{"num_hidden_layers": 16, "intermediate_size": 1024, "rope_theta": 10000.0, "attn_scale": 0.125, "tie_word_embeddings": false, "init": "normal", "init_std_down": 0.0, "beta2": 0.98, "weight_decay": 0.039, "decay_fraction": 0.768, "decay_shape": "linear"}
MLP neurons of a small language model. Each row is named by its layer, matrix (gate and up: input weights; down: output weights) and neuron, and shows model dimensions 80-175. Each number is 128 + 24 x the weight over its row's rms, rounded and kept within 0 to 255. A neuron's up and down rows have the sign that makes its largest values positive.
After each neuron's rows, "fires on" lists the tokens most often at its 100 highest values on Wikipedia text that the model never trained on.

L11.gate953 [124 104 141 124 135 114 100 134 129 113 115 125  95 149  81 140 131 158 108 154 160 187 112 169 160 105 116 142 139 133 122 114 134  96 130 103 123 115  81 131 143 129 143 118 111 158 126 135 120 106 169 165 203 127 126  92  46 124 100 136 136 160 105 134 176 128  92 118 143  90 108 125 155 125  89 131  94 115 123 142 119 126 178 148  88 100 143 153 104  95 146  94 103 138 128 125]
L11.up953 [109 137 176 116  95 112 103  89 114 167 138 125 110 186 112 131 140 117 168 144 141 172 107 146 200 137 114 122  98 156 170 120 112 129 186 114 128 129 154 155 111 126 123 121 118 107 110 133 104 125 134 109 153  91 113 136  80 121 129 141 122 156 139 140 133  97  97 133 110 101 132 116 163 154 110 126  96 110 134 115 139 116 161 103  91 112 178 121 102 149 107 112 152 107 107 144]
L11.down953 [100 178 139 132 117 134 149 173 129 113 102 128 108 143  93 130 130 139 160 132 169 130 125 121 145 138 186 108 118 116 118 151 123 160 126 142 154 137 119 137 130 143 152 142 123 168 101 122  98 118 125  97 115  95 127 100 121  97 160 131 115 131 136 131 130 138  91 105 166 130 136 132 109 150 138 132 126 141 117  94 111  99 151 125 152 139 147 139 104 151 175 143 156 160 123  99]
fires on: " ag", " reg", " leg", " Ag", " Leg"

L5.gate553 [ 94 122 155 136 139 108  93 127 158  86 130 141 155 145  96 135 161 111 126 134 139 184 117 122 107 131 118 166 112 119 133 131 105 160  89 145 160 124 162 145 147  88 123 127 122 124 156 151 145 129 134 139 169 147 140  92 137 119 105  98 159 140 104 129 137 101 174 130 126  76 132 123 137 123  86 145 101 104 141 160 121 132 145 147  99 133 151 136  84 157 117 124 124 131 127 139]
L5.up553 [115 126 116 127 111 152 136 113 127 119 146  84  99 150 107 107 129 105 159 128 117 150 103 114 130 126 148 121 152 104 115 108 128 133 150 184 158 136 140 132 139 128 149 109 138 118 150 116 168 101 154 114 166 153 157 128 120 140 121 124 160 138 132  97 153  58 151 150 165 116 148 119 129 130  77 167 145 140 137 171 128 119 107 122 125 170 125 164 142 112  65 123 119 117 148 134]
L5.down553 [122 157 103  88  96 105 138 133 163 117  73  92 103 110 130 125 134  91 171 157 114 148 140  95 159 146 130 149 115 132 120 100 131 161 119 154 161 135 148 164 141 123 140 131 145 136 114 133 135 151 116 129 135 143 100 105 126 115 185 106  94 168 144 106 150 127 112 106 165 159 159 119 133 101 127 150 159 152 117  84 136 152  97 182 130 117 105 120 120 134 150 122  82 157 126 123]
fires on: "is", "e", "us", "er", "as", "ar"

L12.gate463 [108 141 140 128 117  82 110 102 138  75 147 114 130  64 133 140 164 154 114 136 159 114 168 126 101 127 129 101  70  99 150 109 133 115 150 129 126 134  83 118 130  97  83 108 177 151 100 146 145 103 165 105 141 105 161 142 137 118 110 133 187  98 115 154 132 143 143 102  98 111 105 195 152 116 104 123 155  92 108 118  88 131 143  98 141 113 126 135 121 146 148 160 138 131 117 154]
L12.up463 [ 82 109 109  84 114 150 155 174 176 158 129 133 113  99 125 126  93  93 132 131 105 192 127 105  94 118 140 143 115 136 124 135 120 134 143 138 154 141  86 115 143 123 158 151 124 114 125 153 138 170 120 165 103 176 141 101 123 106 122 159  77 139 101 144 108 101 139 124 116 114 129 119 141  98 156 124 128  76 132 154 169  90 140 151 104 142  97 109 146 126 106  96 128 114 116 119]
L12.down463 [173 130 168 146 112 130 145 103 154 128 131 119 183 111 124  95 103 154 130 119 130  81 154  93 120 126 124 129 115 104 102 146 142 111 135  91 167 132 135 105 149 148 128 145 142 158 167 128 110  94  99  95 129 133 174 122 134 142  93 122 129 140 159 107 148 158 131 114 116 102 106 154 183 159 126 105 123  77 144  96 144 131 146 103 117 153 131 119 120 144 143 136 135 109 120 138]
fires on: " h", " H", "H", " P", "P"

L2.gate400 [116 122 123 155 121 139 158 179  77 125 144 113 120 138 104 147 137 121  98 140 119 119 141 131 126 107 118 156 128 122 109 138 142 136  87 151 102 118  96 111 150 144 163 129 172 122  84 147 138 150 151 149 110 115  97 175 114 151 124 150 160 131 131 151  99 113 153 137 119 124 129 110 122  89  86 129 130 158  82 107 144 125 128 124 101 125 160 130 153 124 135 125 127 121 138 182]
L2.up400 [162 140 134 126 119 150 152 114 149 131 144 132 134 172 128 137 125 120 147 132 141  83 123  90  64 133 154 122 140 135 154 109  89  77 121 118 118 135 152 110 105 134 145  95 125 138 125 110 128 131 110 151 123 166 120 159 147 161 140  92 161 170 148 128 114 109 169 135 123 126 130  82 137 128 108 191 133 111 173 169 110 169 172 105 141 110 136 145 113 173 112 128 109 132 134 110]
L2.down400 [101 113 133  94 118  89 144 166 117 121  74 123 110 118 135 100 103 125 139 102 158 156 124 163  68  76 122  99 141 136 160 107 131 121 153  72 130 139 174 154 117 125 120 144 124 133 136 153 142 151 131 106 141 139 134 134  90 142 120  76 129 146 166  81 132 176 134 119 147 102 115 143 161 169 100 139  99 111 152 108 126 127  82  68 142 122  97  67 153 141 151 109 110 144 126 104]
fires on: " Phil", "il", " as", "ividual"

L9.gate644 [108 106 143 129 108 128 143 115 171  92 119 150 129 155 117 123 139 105 125 147 118 187 103 100 128 140 150 146 146 135 122 146 101 144 157 129 159 114 153 162 127 111 146  69  79 134 145 124 124 166 176 134  98 136  97 113 115 124 139 133 100 174 130 152 145 134 146 119 107  84 133 141 120 145  92 112 121  96 120 162 130 116 116 169  89 137 104 141  97 155  95 160 123 149 133 183]
L9.up644 [178  88 141  81 111 135 160 106 115 134 138 154 117 122 126 136 139  47 101 118 151 130 126 109 116 124 141 123 143 135 107 118 150 120 166 117 114 121  89 139 142 154 131 125 161 128  86 164 147 113 115 111 111 129  86  67 111 101 103 141  84 119 135 170 195 133 108 109 161 147 123 132 149 120 154 137 105 119 117 117 157 139  75 166 150 136 114 134 133 136 109 133  67 134 176 157]
L9.down644 [146  87 149 164 127  86 147 165 163 143 128 121 129 112 123 121 154 102 140  92 140 152 117 133 136 119 146 121 126  82 106 143 130 157 137 150 101 124 129 130 141 147 153 159 141 121 112 103 129  96 131 121  98 113  69 137 105 156 131 190 156 122 143 141 177 149 112 123 127 152 125 128  70 139 109 117 131 175 145 127 148 141 113 128 123 134 132 111 103 111 172 135 124 128  83 127]
fires on: ".", "ill", "el", "usic"

L5.gate12 [122 138  75  92 165 141 131  85  78 121  88 185 126 108 145 135 133 118 149 155 157 120  66 159 139 130 106 122 141 112 113 130 146 137 119 100 104  70 118 123 152 129 157 177 121 169 119 159 156 138 111 133 118 125  90 123 101  75 105  93 122 138 134 133 136 158 141 141 139 124 120 111 125 173 163 144  95 108 104 149  80 180 123 138 123 126 111 106 143 130  99 117 141 111 116 113]
L5.up12 [128 138  96  86 138 154 134  95  98 109 109 164 139 100 147 118  91 101 184 123 161  73 110 171 127 145 155 116 146 118  94 106 152 134 113  92  99  97 140 104 147 101  84 135  97 145 111 153 148 136 101 106 112 118 100 128 106  65 164  88 104  83 106 106 113 132 143 147 159 136 179 131 123 155 128 155 135 133 103 143 121 144 111 151 133 126 124 110 141 138  68 146 128 123 142 109]
L5.down12 [137 182 134 127  92 150 152 108 165 123 162 106 122 113 108 149 109 105 108 144 166 123 139 129 136 112 142 145 141 139 131 127 137 148 137 139 133  70 159 104 135 114 116 134 174 193 110 155  75 116 110 121 113 101  89 117 141 146 156 126 162 126 163  92 115 171 143 158 123 156 122 110 140 113 118 192 110 150 150 122 144 110 121 144 170 147 149 146 141 139 144 154 135 108 131 150]
fires on: "er", "ent", "or", " major", "ist", " near"

L2.gate758 [152 137  98 131 157 141 131 108  79 136 135 104 143  68 152 119 112 113  99 165 138 129 111  90 149 120 111 146 169 101 131 149 111 131 151 139 152 115  89  82 145 140 123 116 135 125 132 111 140 117 112  94 137  84 110 168 160 133 154 158 124 106  89 173 123 168 151 130  86 147 136 165 149 121 132  71 160 106 117 122  82 150 113 166 160 119 125  96 131  89 116 154 151 143 134 147]
L2.up758 [104 134 128 147 155 139  86 113 134 112 133 106 116 114 152 151  98 126 113 109  96 123  95 144 114 120 125 136  94 158 145 157 134  74 166 159 188 124 106 141 134 107 125 155 122 175 156 128  97  99 117 149 102 137 126 149 179  91 142 146 138 164  63 113 131 111 167 141 147 114 194  99  91 108 117 101 183 125 141 103  47 132  93 121 159 110 146 128 139 128 111 136 153  73 145  83]
L2.down758 [121  85 130 126 104 109 107 129 117 109 150 133 158 144 143 127 140 107 119 110 172 159 165 130  81 136 139  84 129 122 108 155 172 156 152 138 120 118 144  85  95 155 118 132 152 161 109 105  92 147 115 123 113 182 147 163 144 150 154 131 126 112 122 166 124 137 126 120 138 111 125 172 138 143 140 131 111 118 115 151 101 149 114 133 134 152 135 124 144 142 150 148 142 145 140 123]
fires on: "y", "h", "ich", "ot", "d", "ah"

L13.gate467 [114 141 150 129 115 114 138 140 117 109 105 138 122 144 157 119 194 139 149 134 154 146 114 134 152 124 116 146 144 144 131 141  95 134 125 100 117 129 114 166 140 142 108  95 154 131 138 146  74 137 130 113 157 169 171 147 113 158  89 103 146 139 140 115 150 141 104 138 127  79 121 168  80 153 151 117 118 112 149  95 112 169 192 141 124 169 133 138 129 162 127 149 120 181 154 124]
L13.up467 [112 135 131 136 131 118 140  93 130 126 103  96 116 153 123 158 168 146 124 159 144 183 117 132 167 107  94 132 138 114 106 115 111 153 127 140 128 127 116 160 151 153  98 138 148 164 100 145  98 131 136  78 187 102  90 102 122 144  87 128 163  95 111 141 101 136 118 110 147 119 159 169 110 159 101  89  73 135 142 126 106  82 169 129 103 147 137 145 103 151  57 126 171 129 110 175]
L13.down467 [123 127 138 102  89 133 148 175 132  84  90 157 124 133 141 128 120 104 127 141 160 149 137 143 140 146 167 143 120 126 134 124  96 108 141 161 176 138 113 162 107 145 126 142 150 139 131 128 125  86 108 132 136 121 144 140 142 142 155 124 157 108 137 123 125  90 167  96 112 127 146 163  99 148 105 143 127 160 120 118  97 111 117  92 101 109 119 131 128 134 109 123 148 137  77 134]
fires on: "v", "g", " ag", " n", " reg", "ou"

L9.gate309 [136 116 148 166 139  95 113 115 121 128 147 143 172 126 134 107 125 128 121 139 128  95  94 114 117  69 138 140 155 146 125 111 120 107 141 115 109 101  65 151 159  76 120  97 164 131 121 148 140 137 129 126 160 117  94 100 160 150  90 142 119 159 103 156 135 147 124 116 113 164  83 141 100 117 140 140 174 121 128 129 108 115 128 125 120  93 122 126 122 129 113 145  91 163 141 153]
L9.up309 [134 102 108 134 146  88 155 157 110 130 143  90 179 124 131 116 120  76 157 139 104  94 136  84 155 140 119 137 111 147 108 109 205 117 164 135 124 103  92 176 160 102 111 119 116  81 129 103  70 103  92 133 130 154 104 140 138 104 139 164  78  55 100 151 167 166 135 102 111 132 141 125 108 150 149 130 144 131 134 113 118 113  93 140 170  85 152 152 121 110 172 112 128  83 155 133]
L9.down309 [133 117 133 152 167 136 149 117 139 174 117 156 179 121 108 151 161  99 138 117 158  98 130 114 166 113 158 129 127 128 151 130  73 110 107 119 108 148 150 175 140  98 125 141 122 138 102  99 136 127 110 141  81 122 150 122 150 124  85 117 104 126 139 157 149 109 115 110  85 164 156 144 115 140 145 129  91  72 144 119 109 147 166  97 193  90 127 102 167 161 158 132 130 115 122 124]
fires on: " ro", " such", "ed", "ro", "ing", " known"

L12.gate402 [164 142 124 141 177 122 135 108 140 108 140 127 139 179 100 164 140 137 101 152 171 157  86 116 139 113 121 107 134  99 112 133 144 122 147  60 161 102 158 149 159  90  95 133 151 122 109 181 131 152 130 100 126 146 134 126 140 113  87 107 112  96 121 123 184 136 118 130 100 105 118 110 111 162 152 122 149 124 103 114 110 110 102 114 122 111 157 112 133 150 107  97 104  96  87 155]
L12.up402 [102 117 143 141  95 121 124  87 127 154 162 136 125 125 150 108 133 121 122 129 122 131 121 139 132 131 115 111 138 149 150 156 158 131 161 172  93 114 105 104 131 109 160 117 134 101 124 114 103 142  70 133 150 173 124 153 117 151 146 133 130 126 114 115 131 139 148 170 136 105  71 123 161 114 122  82  95 137 118 132 130 119 149  74 155 153 141 120 138 107 104 140 116 129 159  95]
L12.down402 [174 122 146 160 123  83 151 111 165 140 141 142 129 114  90 130 126 119 116 165 155 127  55 149 125 126 129 127 119 146 117 142 125 136 144 103 116 138 151 145 135 118 138  94 103 145  78  97 100 138 105 116 137 113  93 131 114 101 143 118 145 124 140  90 112 132 148 150 117 142 114 117 130 125 103 146  88  89 137 107 138 129  96 167  81 132 137 152 104 120 132 187 116 106 193 137]
fires on: ",", "—", ")", "t", " it"

L8.gate67 [166 136 133 107 138 133 117 138 177 115 188 126 116 139 133 127 134 151 102 112 120 195 129 121 146  95 102 139 138 140 139 137 110 105 171 103  96  86 139 128 119 150 130 150 123 139 126 140 100 119 161 150 133 122 123 102  99 164 109 143 130 184  81 163 143 123  93 163 114 104 110 130 127 117 127 134 103 115 143 107  90 148 135 167 110 117 148 146 130 109 103 127 146 139 137 109]
L8.up67 [119 133 173 168  96 152 115 112 125 131 132 118 117 116 151 126 158 136 126 148 148 163 144 180 119 114 167 124 157 176 116 143 118 132 148 100 157 128 115 140 125 146 131 123 136 147  91  93 144 157  94 125 143 102 123 145  88 158 115 141 188 110 117 196 168 102 156 104 137 107 114 127 138 144 137 143 107 114 173 122  85 115  86 118 155 127 151 125 131 133 108 106 112 123 172 127]
L8.down67 [117 153  94 128 157 143 127 128 134 109 121  94 144 150  56 129 106 135 146 123 148 100 147 120 125 135 144  95  78  98  98 117 126 108 108 122 105 135  86 133 103  94 149 126 152 108 114  96 103 124 133 118 129  91  94 106 123 146 154 102 146 130 120 171 144 122 161 125 128 117 111 118 142 130 106 165 115 122 125 111 127 151 139 117 123 104 147 117 135 117 161 112 122 189 140 145]
fires on: " Leg", " leg", "|---|\n", "ision", "ric", "im"

L4.gate404 [105  80 119 157 134 115 120  93 119 162 124 146 166 136  98 116 177 112  97  91  90 134 135 137 145 119 100 171 106 136 112 110 177 145 102 134 136 107 153 126 167 115 128 133 134 165 147 100 117 165 108 165 138 161 123 141 164 121  99 140 156 155 112 131  86  72 132 119 110 110 134 146 159 131 129 153 121 114  92 130 109 134 151 129 124  98 112 116 144 158 152 133 134 113 114 131]
L4.up404 [162 168 142 105 155 139 145 138 116 134 180 100  92 134  60 138 118 106 117 101 115 121 123 122 161 124 135 154  52 103 124 104 136 119  99 104 197 113 104 125  97 125 199 104 154  79 116 145  80 151 129 146 121 114 185 142 127 112 138 115 104 121 146 119 116 120 135  98  93  96 126 101 126 103  89 141 124 130 119 174 114 135 112 108 153 144 127 154 109  73 139 116  78 137 138 149]
L4.down404 [183 130 118  84 114 169 152 119 154 133 133 123 114 186 112  80 132 110 156 100 144 136 154 148  97 162 119 130 136 114 129 116 115 116 137 133 138 126 140 136 138 153 120  86 124 100 100 123 119 108 107 144 108 130 117 101 110 158 166 174 142 142 150 130 123  97 118  81 103 142 118 108 126  75 151 125 163 154  95 107 145  76  97 162 117 110 114 165 106 171  94 156 127 134 118 140]
fires on: "n", "m", " de", "f", "as", "e"

L4.gate904 [168 160  72 111 164 130 153 133  97 161 133  86 140  84 180 142 133 103 155 169 109 160  82 116 132  94 128  81 162 116 124 119  74 178 150 161 148 128 125  88 150 106 160 117 149 146 138 144 157 124 140  86 146 143 122 124 167 105 118 145  79 157  95 140  97 119 173 110 111 105 147 172 132 123 122 115 123 112 107  94 101 126 134 143 127 142  90 110 105 126 132 145 105 103 113 144]
L4.up904 [ 87 173 134 152 134 111 110 159 150 136 167 122 124  92 113 138 141 116 122 112  78 110 125 112 188 117 126 124 138 161 114 173 134  95 181 156 133 121  69 114 122 134  93 106 139 165 144  93 109 102 117 138 111 118 116 157 146 116 133 136 154 142  94 131 137 113 151 100 142 144 139 114 124 132 121 134 144  92 179 132  58 127 125 140 154 105 125 109 116 139 128 159 173  66 141 146]
L4.down904 [113 135 131 142 128 103 121 104  77 109 148 130 145 156 174 132 155 120 154 122  97 107 132 144  76 111 127 110 105 125 128 163 158 139 105 125 148 122 105 107 102 129 140 163 161 143 141 139 106 126 115 104 139 104 132 121 131 111 138 151  88  78 106 118 140 133 136  87 113 134 118 124 126 148 137 156 100 196 145 136 132 111 143 114  79 122 100 122  93 124 151 109 108 131 123  87]
fires on: "ah", "i", "ab", "d", "h"

L12.gate190 [146 138 151 165 155 126 128  70 117  94 174 133 135 155 139 159 136  90 131 118 122 126 124 120 163 120 118 148 136 133 139  89 132  72 119  91 117 111 156 114 139 141  84 147 181 135 127 150 166 178  96 107 142 171 114 101 120 116 128 164 146 131 151 146 145 159 131 132 124 104 118 107 119 148 118 153 120 151 101  74 103 140 149  82 141 124 121 150 128 182  99 151 139 128 136 100]
L12.up190 [ 97  79  92 173 114 109 105 129 131  91 178  92 149 125 167 119 147 152 109 125 127 137 108 134 148 163 137 104 150  92 112 111 170 133 112 121 128 116 154 114 136 124 161 103 133 104  92 137 130 175 135 114 121 148  91 116  88 127 104 141 138 138 120  88 139 111 159 129 149  91 110 107 124  64 165 140 143 115 124 127 127  89  81 148  91 144 129 112 158  72  85 143 121 140 132  85]
L12.down190 [127 117 134 124  90 161 115  98 161 105 163 109 109 104 107 157 114 106 105 157 134 119  87 165 131 139 157  90 101 127 125 102 159 119 139 116 107 107 108 173 118 124 107 105 139 103 117 175 181 143 114  90 133 130 146 133 131 131 129 115 151 156 145 162 120 149  93 120 152 136 131 138 106 142 139 103 123 106 136  96 132 135 138 150  99 138 165 129 108 165 183 151 143  63 114 183]
fires on: ",", " who", ")", " which", " she"

L2.gate109 [ 82 147 140 196 134 114  88 118 147 142 137 122 141 142 144 105 109 109 118 159  95 140 119 143  86 121 105 116 183 159 125 141 112 143 108 152 142 157 106 145 111 113 116 122 138 148 131 175 129 112  83 156 148 193  97 104 156 138 120 106 125 103 122 116 121 159 142 114 140 137 128 109 125 107 129 127 137 134 113 177 113 175 187 144 103  98 117 162 129 123  97 101 124 136 155 118]
L2.up109 [121 116 106 137 139 150 137 133 121 129 163 127 101 153 113 109 157 129 122 121 153 118 148 145 146 126 115 153 110 109 132  85 105 141 136 138 126 140 104 137 112 126 135 122 135 120 110  97 162 107 139 108 220 147 136 142 110 150 114  93 104 134 116  66  95 128  87 113 174 165 126 121 157 146 104 137 139 115 110 172 138 135 140 122 109 172 103 160 134 127  94  79 147 145  89 115]
L2.down109 [168 168 109 133  82  96  96 174 173 153 116 168  93 154 194 133 117 108 150 127 146 136 121 126  85 164 103 123 156 128 104 156 130 125 127 121 153  83 108 107 150  91 116 127 126 163 140 116 133 102 143 143 111 134 127 137 150 102 137 142  96 157 151 112 122  96 159 158 139 112 147 100 144 129 171 143 101  92 125 137 124 154 108 183 126 149 154 113 130 149 102 141 122 105 168 132]
fires on: "er", "is", "b", "le", "p", "m"

L4.gate946 [130 137 140 161 165 106 133 133 153 117 165 148 136 147 139  83 176 115 129 123 140 141 144 159  76 142 100 150 125 126 101 135 105 156 125 133 151  92 175 133 183  83 144 105 111 115  89 130 151 144 116 148 159 147 116 162 172  98  93 138 118 128 124 120 155 118 158 144  99 108  72 125 131 140 144 142  95 119 134 161 143 124 145 155 154 172 101 140  97 107 148  87 102 113 153 122]
L4.up946 [124 136 120 169 118 122 112 105 133 137 135 140 138  98 158 117 150 155 108  89 150 112 107 138 118 138 122 136 124 143 141 137 135 136 141 110 147 139 149 130 106 102 100 147  62 130 153 149 131  98 127 138 115 121 114 124 107 106 124 100 105 130 107 154 128 113 130 178 173 118 104  94 156 122 166 121 106 100 145 128 130 114 153 119 166 159 155 179 165 127 128  90 135  94 103 164]
L4.down946 [127 135 112 118 148  84 111 119  86 125 158 113 131 148 111 186 160 133 154 148 113 129  95 148 153 106 175 123 120 113 148 120 143 101 128 117  92 160 118 128  90 107 101 175 121 122  97 144 115 116 138  98 105  86 127 146 121 158 156 128 136 124 116 124 130 145 130 100 152 159 167 139  82  96 134 131 172  91 149 119 125 157 139 117  99 119  88 143 133 160 137 108 158 128 133 118]
fires on: "ing", "s", "ether", "es", " z", " there"

L2.gate619 [113  90  94 125 147 123 110 148 157 113 167 132  98 132 117 133 145 138 129  91  90 123 158 152 111 124 106 112 108 139  90 126  96 153 107 127 151 133 140 135 142  90 176 121 109 149 145 113 160  97  97 136 119 182 122 161 172 110 111 107 138 124 142 169 107 161 131 124  97 145  99 123 133 132 101 135  98 116 143 154 128 159 156 151 188 151 169 126 147 139 137  67 123 162 140 103]
L2.up619 [117 143 126 126 140 157 127 194  91 169 142 149 155 127 104 137 152 164 128  99 116 101 169 106 109  63 114 122 115  85 115 132 113 142  89 150 146 133 168 158  94 122 104 191 131 153 139 141 112 122 155 166 149 144 153 113 148 133 133 159 141  98 128 107 117 150 140 115 145 110 157 106 119 120 111 120  99 132 183  94 106 153 147 137 100  94 125 133 105 118 162 128 134 117 140  95]
L2.down619 [ 68  54 139 142 124 131 126 130  97 138 145 131 147  82 142 112 155 130 155 110 126 127 121 105 149 141 118 136 127 130 143 113 105 135 130 158  92 126  94 152 126 122 147 143 105 120 104 100 115 132 146 103 114 144 111 147  78 115 113 159 121  79 118 120 151 167 118  86 127 107 147 103 129  97 106 120 141 156 142 108 108 142 116 136 170  92 147 122  84 106 128 139 176 114 119 107]
fires on: "er", "an", "ed", "ing", "ert", "inal"

L8.gate845 [111 136  99 131 140 137  99 102 139  99  95 136 144 108 156 142  99 134  89 126 107 174 124 132 119 150 135 129 145 111 114 172  95 143 114  99 121 123 129 121 147 113  84 163 101 139 101 135 134 170 154 110 114 127 138 122 164 103  85 127 104 137 121 115 141 177 139 131 109 100 126 158  82 131 143 109 110 139 104 145  98  99 153 171 104 106 121 120 125 127 102 104 121 161 103  84]
L8.up845 [160 145 124 121 126 161 107 101 140 145 114 118 109 130 135 146 151 106 156  83 163 102 116 159 108  90 132  99 134  80 134 135  75 124 151 133 109 108 131 114 134 179 116 135 131 136 128 126 100 127 129 174 105 154 162 170 134 149 126 124 167 154 140 113 106 147 180 112 132 129 140 131 163 188 136 146 121 109 107 112  73 125 138 129 118 149 115 127  83 162  87 156 203 170 135  93]
L8.down845 [117 158 117 115  76 111  91 127 110 145 128 111 136  94  86 121 104  82 156 144 120 122  87 129 162 100 161 112 111 106 128  94  80 105 143 142 117  84 100 127 175 146 118 111 140 164 107 149 119  84  94 145 128 127 108 121  76 141 114 179 149 150 118 122 141 147 157 142 125 141 152 142 146 163 113 143  97 151 115 135 142 104 127 146 128 157 104 119 106 170 104 155 134 113 105 134]
fires on: " organ", " by", "n", " American", "er", "or"

L13.gate519 [165 119 137 126 124 115 107  56 190 118 106 150 170  94 110 140 140 158 141 125 128 109 124 138 118  93  97 131 128 145 130 130 125  74 162 133 108 129  84 166 115 125 151 117 115  87 106 125 104 133 106 119 178 155 125 126 108 103 141 140 141 116 135 127 101 123  83 135 102 115  82 160 164  98 140 104 108 103 115  93  93 136 121 108 133 132 145 141 120 147  98 128 142 107 110 112]
L13.up519 [125 112 117 119 193 131 123 113 145 174 129 130 148 100 126 188 103  89 128 136 129 145  86 105 136 140 112 154  65 121 143  98 139 118 182  95 121 122 127 116 109 148 159 141 154 162 122 152 133 118  99 123 130 147 147 131 136  88  95 144 128 128 128 109 141  87  88 127 123  86  96 119 143 112 158 103 102  92 109 135 145 105 109 179 146 164 110 157 110 121  98 113 152  93  99 112]
L13.down519 [151 145 105 127 131 123 143 119 133 162 122 112 180 108 114 131 109 123 131 127 129 116 159 141 126  98 113 137 138 123 140 128 134 135 162  95 138 255 118 142  54 117  96 111 131 132 116 107 109 105 130 162 107 165 169 121 154 147 126 141 140 145 139 108 123 153 157 125 129 107 159 133 166 120 139 108 100 115 115 139 131 112 133 154 161 142 137 155  90 110 143 132 162 107 115 121]
fires on: " F", " K", " P", " T", " H"

L5.gate122 [105 123 117 140 148 144 131 144 152 135 129 130 151 120 116 136 132 127 119 132  57 135 137 113 119 135  98 153 122 132 130 137  56 130  96 129 112 121 123 103 131 120 141 124 111 167 139 118 142  89  82 101 170 111  85 127 118 101  99 103 132 124 120 136 102 127 130 127 121 129 104 112 116 119 140 147 124 113 127 117 106 161 177 176 154 136 133 133 110  83 122 157 110 139 174 126]
L5.up122 [123 122 150 161 147 133 142 139 128 158 149 146 127 102 141 128 155 132 100 107 113 120 119 182 120 142 120 135 112 131 128 118 154 153  94 102 112 124 141 123 149 131 150 142 138 132 131 205 159  93 145  72 131  87 124 134 123 144 145 109 120 135  87 102 130 137 115 109 108 121 130 114 105 125 125 144  73 153 153 117  98 119 131 121 134 134 127 176 135 107 138 125 148 159 114 132]
L5.down122 [105 104 146  85 115 105 154 130 106 119 148 129 124 118  91 160 125 104 162 175 122 116 102 124 147 152 136 116 119 168 128 141 144 113 134 132 126 158 148 136 107 162 141 128 141 134 113  85 136 155 130 133 142 131 152 114 123 125 162 134  77 119 153 151 148 128 112 137 130 134 118 157 117 124 125  87 177 162 115 165 119 135 136 135  77 116 117 160 102 145 139  66 135 130 107  74]
fires on: "s", "ing", "en", "ed", "up", "ved"

L8.gate899 [105 120  94 113 139 105 129 162 149 148 139 126 128 137 128 180 160 131 104 147  88 158  87 132 128 101 132 174 153 114 110 165 150 152 124 116 104  91 111 123 136 140 107 122  80  81 169 139 141 136 185 131 154 123 121 126 167  98  87 138 118 159  89 135  91  75 161  94 109 151 148 129 127 126 116 148 108 122 147 124 119 138 128 102 170 134 141 152 131 131 143 114 141 159 101 162]
L8.up899 [116  95 146 118 127 131 127 135 155  98 151  97  93 126 142 112 113 142 114 160 137 132  80 156 132 147  95 130 119 145 134 177 116 108  82 105 124 118 174 142 129 136 107 107  94  94 152 150 134 136 101 166 132 147 139 199 113 154 155 133 134 162 138 165 130 108  93 132 134 110 103  84 159 107 126 100 133 122 122 146 134 146 121 167  91 124 156 137 158 168 141 150 145 111 129 162]
L8.down899 [117 131 164 147 104 143 129 105 114 158 133 169 119  75  98 101 141 127 111 110 132 103 106 112 121 118 131  81 111 101 117 127  86 175  86 121 126 126  88 127 136  75 135 111 104  94 103 137 140 141 144 150 128 136 134 114 145 116 120  98 106 121  97  93 107 109 155 134 142 133 130 147 142 117 112 124 134 123 136 148  83 134 135 109 147 163 120 186 135 161 132  68 173 138 137 195]
fires on: "iss", "ic", "ist", "ric", "anc", " rece"

L8.gate525 [132  74  99 126 132 163  97 120 139 157 133 172 136 111 143 126 147 170 146 139 120  93  85 145 157  93 125 126 149 114 123 156 126  99 153 127 161 100 110 129 135 139 100 121 125  97 173 128 116 106 148 113 136 144 147  84 112 156 113 148 131 167 156 145 109 112 136  90  64 108 108 126 156 114 114 147 140 135 135 136 150 136 140 110 167 102  98 126 129 105 120  99 135 123 142 155]
L8.up525 [112  65 114 121 136 114 111 182 110 123 138 103 122 133 129 132  95  91 136 143 115 143 147 168 104  92 122 148 195 157 113  87 134 120 113 118 131 124  79 153 131 116 147 118 137 120 126 188 117 161 112 120 117 145 135 159 117 132 107 120 117 124 126 129 127 146 117 137  87  88 127 103 144  93 150  90 107 124 135 124 123 141  94 149 104 126 140 125 133 137 100  96 123 131  79 138]
L8.down525 [ 68 118 131 108 135 137 157 105 127 115 127 159 108 107 170 119 132 106 114  99 119 112 116 121 140  96 118 112 123 160 162 101 129  97 150 133 114 139 111 125 145 154  96  82 135 149 109 130 117 123 116 117 129 116 149 145 192 124 124 137 124 127 107 149 129  68 176 140 100 110 132 123 121 141 130 112 152 107 129 121 103 156  83  84 125 135 114 147 152 152 161 109 113 164 137 129]
fires on: " exp", "ic", "stit", " (", "iss", "c"